Weights of a small GPT-style language model, trained from scratch on English Wikipedia: 3 heads of 64.
MLP neurons of a small language model. Each row is named by its layer, matrix (gate and up: input weights) and neuron, and shows model dimensions 0-191. Each number is 128 + 24 x the weight over its row's rms, rounded and kept within 0 to 255. Numbers have three digits each. A neuron's up and down rows have the sign that makes its largest values positive.
After each neuron's rows, "fires on" lists the tokens most often at its 100 highest values on Wikipedia text that the model never trained on.

L4.gate29:114128146129133161147104149119120142106101154126134107118099121132133120156130146120092131141097142120136150157117098131115125133121140150162108097149140137107070106095124137125117075180154090153116149124176115134095136119123141114107109142113190123153130131120124153124093123117166093138126118115114161092108153095108123154113104147104160101102117063087105118130157150146160119108137073087145142158113156180114106142119127154153133106101115145103146149152167144112125115105128107146066172078153112092131144082136134128173166111120150165130143089103117148142109125080146123127
L4.up29:136138150165113139127105122132117137102132127126143144109134110071098111150113138118158146166125107127115110158133103146103140146100091123131122112115129107111131160111121132121112096151142122153099127141139160115103196141147143100182135148152130133089160098113141134192164168105152137112123115090130141083119144130131113128102134120121095136058140132113142184108136115137150134144107131088084142128140164135102148159137137168161119098113157099110082093076142134165136093114099167132130166087162127096124149126143153151108144140146116107163092092142101116149111110152179103133
fires on: "at", "per", "ate", "g", "al", "ide"

L5.gate177:138099135129154126106110145119127155120109161142101162079131148144108141102153148196153109153161099114150127140102118126116111115092078145124141118111137136155138114114129137113105100137158137115130106143171148121094131149147144151142138165137137112101123129148116133123118121127150080143155066153141104163106158129184088141142126171147128160162118146146123104173139085131121141160108125141139139130097148157180089137135088084098117133116141121130165135122150143155125116127086105144120141173104152107198143124091135058136118152143151148138155154114091102100164114146138136138
L5.up177:133124109110145118083129109158132159105137126118145164123150106091099131088131086152169143111112166173154166129124137133074114073109123114141158136112129105117146185155128170077117131103140111123099096169134177069109147132101135128160121136101128098160153141126136108157119119122124130113141050116141126121106102141139138091122166146138104142148104146127098136159127102142120155122133110132128103094128116130090100119103108148138107116102114162151153123092123149095119121063082121108153098120109146125167132138122109102135141165145151145125134116101139139116129084160084156137
fires on: "ot", "ur", "et", "ad", "ar", "and"

L4.gate74:110153158106114120117170080131138123157124124128125141107104136136133112118135121119129128071139086105134160120124169093137125135135128144172117155124094178160107092185132179183128168149162104102144145164109107122110100160160143169112163085139144147102072136163065123089131124114121153104111151137133142136120062146113125107144122141132149087150132101153121123115144113101081139130137149124128120163117117156142089203113096105130098127145135134135131165117127140137141121132122148071155102140139122131100144119138155105119125072103135144125114128130103150143129126110118138107
L4.up74:164126119111190111147118120124093120125102089112096136107118118123135121084143149126183135119144114126102120127160120115160112153129110112099115126122085171096063128144100088137133151152121090095126149134150098134097097138150129135087138095048118089147151117088140148104180158127142131062105088092141126113136107105149113122100112136108101159146085166137131129128166141126145158067167135102155101115114147129140126127134152108099132077104129168109134120136141127112126099098108134120083149105136149096127133131098104106134153147122122137150124122121135118127122132154156143159
fires on: "y", "ot", "aw", "ch", "ok", "um"

L3.gate130:138142087130112168163157116111149088119139159163098120143163114125122145070137138113135134124082134153126092109102111128114111097128100118144162096114161184169110164139123105160128107160099098150121143110113121114138157165141147107128158126134142147119095129146113110177168117101147136120107126182152153114150085101163127109095158082123108151086141128116108116134128130106091133127116086116180110130109091151144144123129117131168170114162171141148156155126177127149131105105132121140114103092143164166157141137097102122118175148160169134140109125099137144153138125137116137106
L3.up130:124183117145128116133144129135141132125105161174108168136129134122124166159155115118125133153107110108109163120139120100137107131138112110135101146119145151143148097144123083109159136126149123119095079065132171087124127116111138123140114117117123156159119143168138117117103133143153131186061136116158112131128105132115141084145163138111133140177116122122151118152122114157132143116142119108119096130157186142105070121111099123129131120170143161168143155077133084112153114103047160107115124105145103101145114099150108104107103080085089122126126140118107168141153116127132130128
fires on: "ary", "ed", "ess", "ing", "ance"

L3.gate44:136093156107144089092122127148154133154130163125146159139157102156108131145145152141107099146123111137167115167132162122107115113133120144113125121159146134144107097135141150162132154117151126120129111138153117135137135157153115129113166092147141096108158124144137113134123114126205074134115155143133126128132106108202117155106121167126046107112108103096179124130119107122108121161116130138138083122129107103126111146112170147128135164114135120148118120141105119166158158167082076088081148134136117101156122156139091124139123075153091089167147123145086108145138132143112128125
L3.up44:108139143114135166129167078094081185162094140152137119133151092172170096136143118059167106078117130117106082158136110111149155167117102151122155121108128141105122176128097112152145121140125100146151168123157120122141111114107117151124114127127153133125151099145124112136101100129134136103159132114115141087128120094121172150122173116136089132072112128121152096162134137133135127158094134107112125109103121153116148122127115131151094116147122097144097136131105098170167117139135171086136121133129105145111069142148134106150130135186149141143137125126137108189100142129113142147
fires on: ")"

L4.gate11:112149120087128129097100118094121150119164136078168129142135150119119130130113128106112055112152055154105164091130158131196136144155112148114117138114116132147135096160113147092091166152152136178114185130145158145127154138115143148107134123152139094128135131122108119109140137103134116132134108110115158118114097116118138118134155119120103166155075116154134147121107130165169116162120113131086135093150131132124143201132110152107144162136070099133128119136147130146111120086171117151152155136200096144124138159152124135147118099140132127129107112100138112119128121111123128153
L4.up11:166100105111135180102128104134129166105146117084178098139139122075133115089123190088146120110146137102139140164092147116136126149101138152097090119138150188149124163108090134104113128203137116143133134144125096110159128093113116134146072128146110111124158124100111135156163108126129121112158125093141123130139152112127134104123119112138093123113135127123175117132110153133109097182176118125125142113116131128146124103121084090092111156109120154122154130075139121163095098122146147159138133150089149114126125132121125144113130118119141133097150156104088138147142174141093075144
fires on: "-", "ew", "ren", "A", "ile", "n"

L3.gate87:119137153093122130134158096138190129086104147150118164108092157132130122108120140107107129081129145165141132147175131157137105142130138108134151127129123089116107133122150132151136151096113092111112140147114141122096146176073132117123117152154093134140118130122149107131142122110153104115130138118151140135130109120119140160192108121145129113115145126114101117147162120164121083116126099112127168154140084138082138118136092134151132156119152104155108161115129106128130119119129124124064177179128152165123166134079181112087171141159142133143118119142128133152144177176182112075
L3.up87:114140137134092168111113156134163149126141136133154129132135129101165130163127132122127101126173120146133123151130122188160114131132194147107108183132131082136147121125137104148137170110141148138077113129145111118123130116119128144117141190181114128141186133092140100077106139133153127141095132147140124134143120121086178139147102099148143129136127113142145132118117119134149126043120130122140151171138114140081155125110099130115138104144110132137136121130101118103109079138140165130113164192103088133059111159134143136089148106126118140130142097155089095128103124123154122134
fires on: "k", "ric", "iv", "av", "ann"

L4.gate123:126111121115127088095123107108158111129122167117144124106109121117139087147079186169122146153122118112136135191118135139124106090155082117116147135110141111094146094128121117146132086110125145100095103149160097047110155129146132090128119131123154145111118135127108105115116161134145109142137091089100120126136093121128111092124127127121132187158178150079159131107121113128118162125119079118128086119105123126117136109146145136141097137104145107173142098082160118101105090112170131138094103135130138117167160110142101139118150147157113133096160129147102135134168076115149137150
L4.up123:115125137127107112118136116140178161137159161110150145124111093143121146145133152127116196115117140105115154140143151164141148112137131105171113166134125122098138133128161132130151115111135167157108083132136169171123044114129122091130120113191127179131120151145095142103166121118140131102130114105153152140134178143172100162088071164127159115142145137090142144149142096121140147139132095150135144178104096134148146116138130091192147133157150128142147146109136129155161136137131104154143096115116079145149126134128098126110147077153124105161110145133116122145140110134104110124
fires on: "s", "es", "ts", "ings", "les", "res"

L3.gate7:138127146136141154094121084125180125139131140127132130175106136138107213106107169120118165112157107137149101109129138159146120103127102138101112148118122141155155139136143119129127123130100175109152096103136148111133135080106185103120111153143123078104119159114144125110119072114141096120097100128172080123170140127164105113124125125133158164103104100084147115126152132127126125154082098125126118109109124127080093130113161112138140129150145112143123148131147141178178133127085082139087129103084108094164169142116114138111136094171116103128128126132138106118139128135124086110
L3.up7:094136130115123112152163119124135131175108145120114103117124110141128135170107149100119154133106120158102064126140110149117110123182157135102090136131131145106137087091072131124117061135123124116109117132151166092104134131075172131147132162118143141134107128169136134107156040164143109127116162123147152112151103156122119136130123101139145130142137125164170092155143143156079151088080114142089119134155112142117112118111126129113107128136137153175120150094151143176156154127134151176116126112136121092132148112135146118110131148158101101159128137105116124121148155139146075105
fires on: " ", "0", "/", " /", " -"